MLP neurons of a small language model. Each row is named by its layer, matrix (up: input weights) and neuron, and shows model dimensions 0-191. Each number is 128 + 32 x the weight over its row's rms, rounded and kept within 0 to 255. Numbers have three digits each.
Before each neuron's rows, "fires in" lists the words (lower case) most often at its 100 highest values on Wikipedia text that the model never trained on.

fires in: "0", "cultural", "location", "agricultural"
L5.up739:169187134127119133142122151136105140059120164103113135127127166155162172130160126089192135164133126106122106147074150122118168165149114124148110155087163151142177096107090136148154151152100161191123137112093089107134208146128149103135184071114057100108127118158105131140120152151073162119116118162133117118127077037061076165138116098191134157123138060127153168094111110118135133179091109128076138106161090105177169101074041152169159080136117112127171128120103142126194152141133119106034119096124133161094101097149154137149108145167115118114180151122124205121092115128091106192

fires in: "on", "team", "renamed"
L7.up376:088084067126136118135130100086066073065131127141147143060077112087160151115171113182128094090136139120177148124118095099165149137136158155148077120114066169122136099132147099166134077104124089164085128159141116120141123104225185134167064150134094082140126172075167123171143178184160125109114139091063133180147109122078151164127082094113151147151128149077093153101106195182098097151072115090140167120114129178096090081165086108111167131129202142095215099128118172157109138122105081117103133110145145135123105117128138135084120137140181123125113094133094145170166107129104143128

fires in: "club", "footballer", "coach", "medalist", "place", "player"
L3.up883:148121193199137133079208162147121107144144137082080171079076184129110127111139173116164108095112136143158107145123091169131122076053117170147113175128113125090141164126099177096083121155142055106082090103182096139105151137146142138172146129138113135085119149105119130091086105197081172152131101102083137141149123165089138133120105112144124125148128116159100117202152187166120097152179175102192113109139079177108132130165070131141069121122070086121134143140136095144182163141136086100087151071102109105105115115150061114105134143025077130176110085101210136153126173113140174131

fires in: "married", "people", "ft", "e", "months", "w"
L3.up592:152062139102102138129079165143115126167140149089133114178148171150065076117206134173159021142156115148124067169170137147120099127139123118131164166126161126123162127121123082122137124096121165102177125149124222136124097140137107101106146157170126105133143177116125101184056132122104184132133087119094136092134132112158132061135115134118113116144157072076124107168130149117145097098098182173167111194152114103137159129168127162127134142127123140122119057093152136177113148129127115178100131077066124134144141132072160121153149123101121195139130132113171087128080146141134123140

fires in: "and", "high", "one", "so", "single", "historical"
L3.up216:107088066132141148126147056124090111163128134157082220120139128158143115147085165136151134109173133153157099225076161123130172096127169090135090146114177139151087132070137067100124078098050173098115189110159145147174128115179114177113077127181101106145061160162147058129084099146126144174109153127137160097075113118132122169084172087178130081124094058129120142109121092151128104147124131120161133206121140161111094124107059094135074132140116096159185153132111125144147191150136155169144126128131135123121137082127118146131106128093137155110122140123113113138162094144063133102

fires in: "texas", "team", "television", "technical"
L5.up562:111079149151099119123187084123104153135134145159082108085142108122150149175110127064112089113153139101182113147131157111138095121106163125130099110093135170138126099111121168218154122106100116096088155085138103165101116152145130099151170077118105135123057129111102161054094122155117155036140134053072167168085141170129152145120142142099186119178139111144086100131062107093152123150134187138150117110145109131150115153129123132137084148076154110157135162138113210130104157099149082106121167124182107178149173100113139148101088163077146217088096135067127139106117184068121135161

fires in: "for", "former", "japan", "japanese", "spanish"
L3.up444:123089112152130085135123076183155094111130153152098131084108129106149146124116107125148085145166158142169115149137125121070119124126070121178125108139109129108122108157133159194123075115090109146131123154153193149117103113152139119127035130147171092126122170175087131156095154157102116112123140170142142138118139113157101170080114047114084121124090134111111179121115140137139162116076097139171170132079102132149190132172160114103112147097236138079116092082150104176159145130119153159071191136159114133090155037156159101084107122142123131141174125140159121158192166134170123118

fires in: "years", "days", "ft", "months", "seats", "s"
L5.up851:160123114094144107133162118116135128081128175126088122112144163147119110123103183112139091146115108114110116143140158197112107204137138069167088140163078155136073096124132100135128143137108161191078072103172156065142182151193119102116116136166112110087083127133125121076147139149131160130125119139141157108124118048104094105094114065158087155162140066098081095144117116143101131147132115085143147134126130107137134161152150127085054134203164144197161111112110154131122208163133166157177122116113153133164118024064134130124092107168163165049140141128121073129098086152154120095

fires in: "and", "or", "a"
L7.up435:149132100094085121123114145132168138080154095139094095131144137095156165181045145057093126121102102170136088126111145167063142115165083121155070103115098172132127090075171122145132092099139158087059210104159134089134128139123127080154150100099081142120131136123075154125100109202096135158088142100145149166069187105148099129080130099153119123081131127129130109150143129118095136132169174095133117139144136185118144130175112117120155130102157160063127134119117132124071168184132110103077115135100156125166136107130138183107172177124063113118189137067156215179151144171135146128

fires in: "received", "attended", "during", "spanish", "died", "won"
L3.up44:163104135109168188130176074143174079168179132110120144115137099148105115153112129137171140138167111157114077103165122099126084122147148069074088168064091120105131127153141165114164069131135121064185154120088116112036116113115171129113146125145129050162113119109134124210073229111143136087148092139065133113114146108151119132101053130085086135118132153123149210118127112122123144128151130128146165084105142114108127139121123148118153100197137122140138086146157098189073131125109167188139168113123173113090086119111153105092168165168186106126094156078106161128123091117182164193

fires in: "michigan", "largest", "private", "highest", "lower", "large"
L3.up120:107144147167076209135134152109146053114124116077130111097184150128140079165137129134177090143133109131176175164166070200100071086122138172152050118143163165103115172100117130160098144129123164120113165074164082125119125180158175139102161118126139191154186128104104163101193189105112099134101181140166063114123119123136109175098092115139153136093143188117083131124174120107137165095170130127141089159089065129129203159104157124096128119110122117082145129135180118149110113092108070092067125111117099125075128162165178121154130120158130121125103169146161064171144135089107123114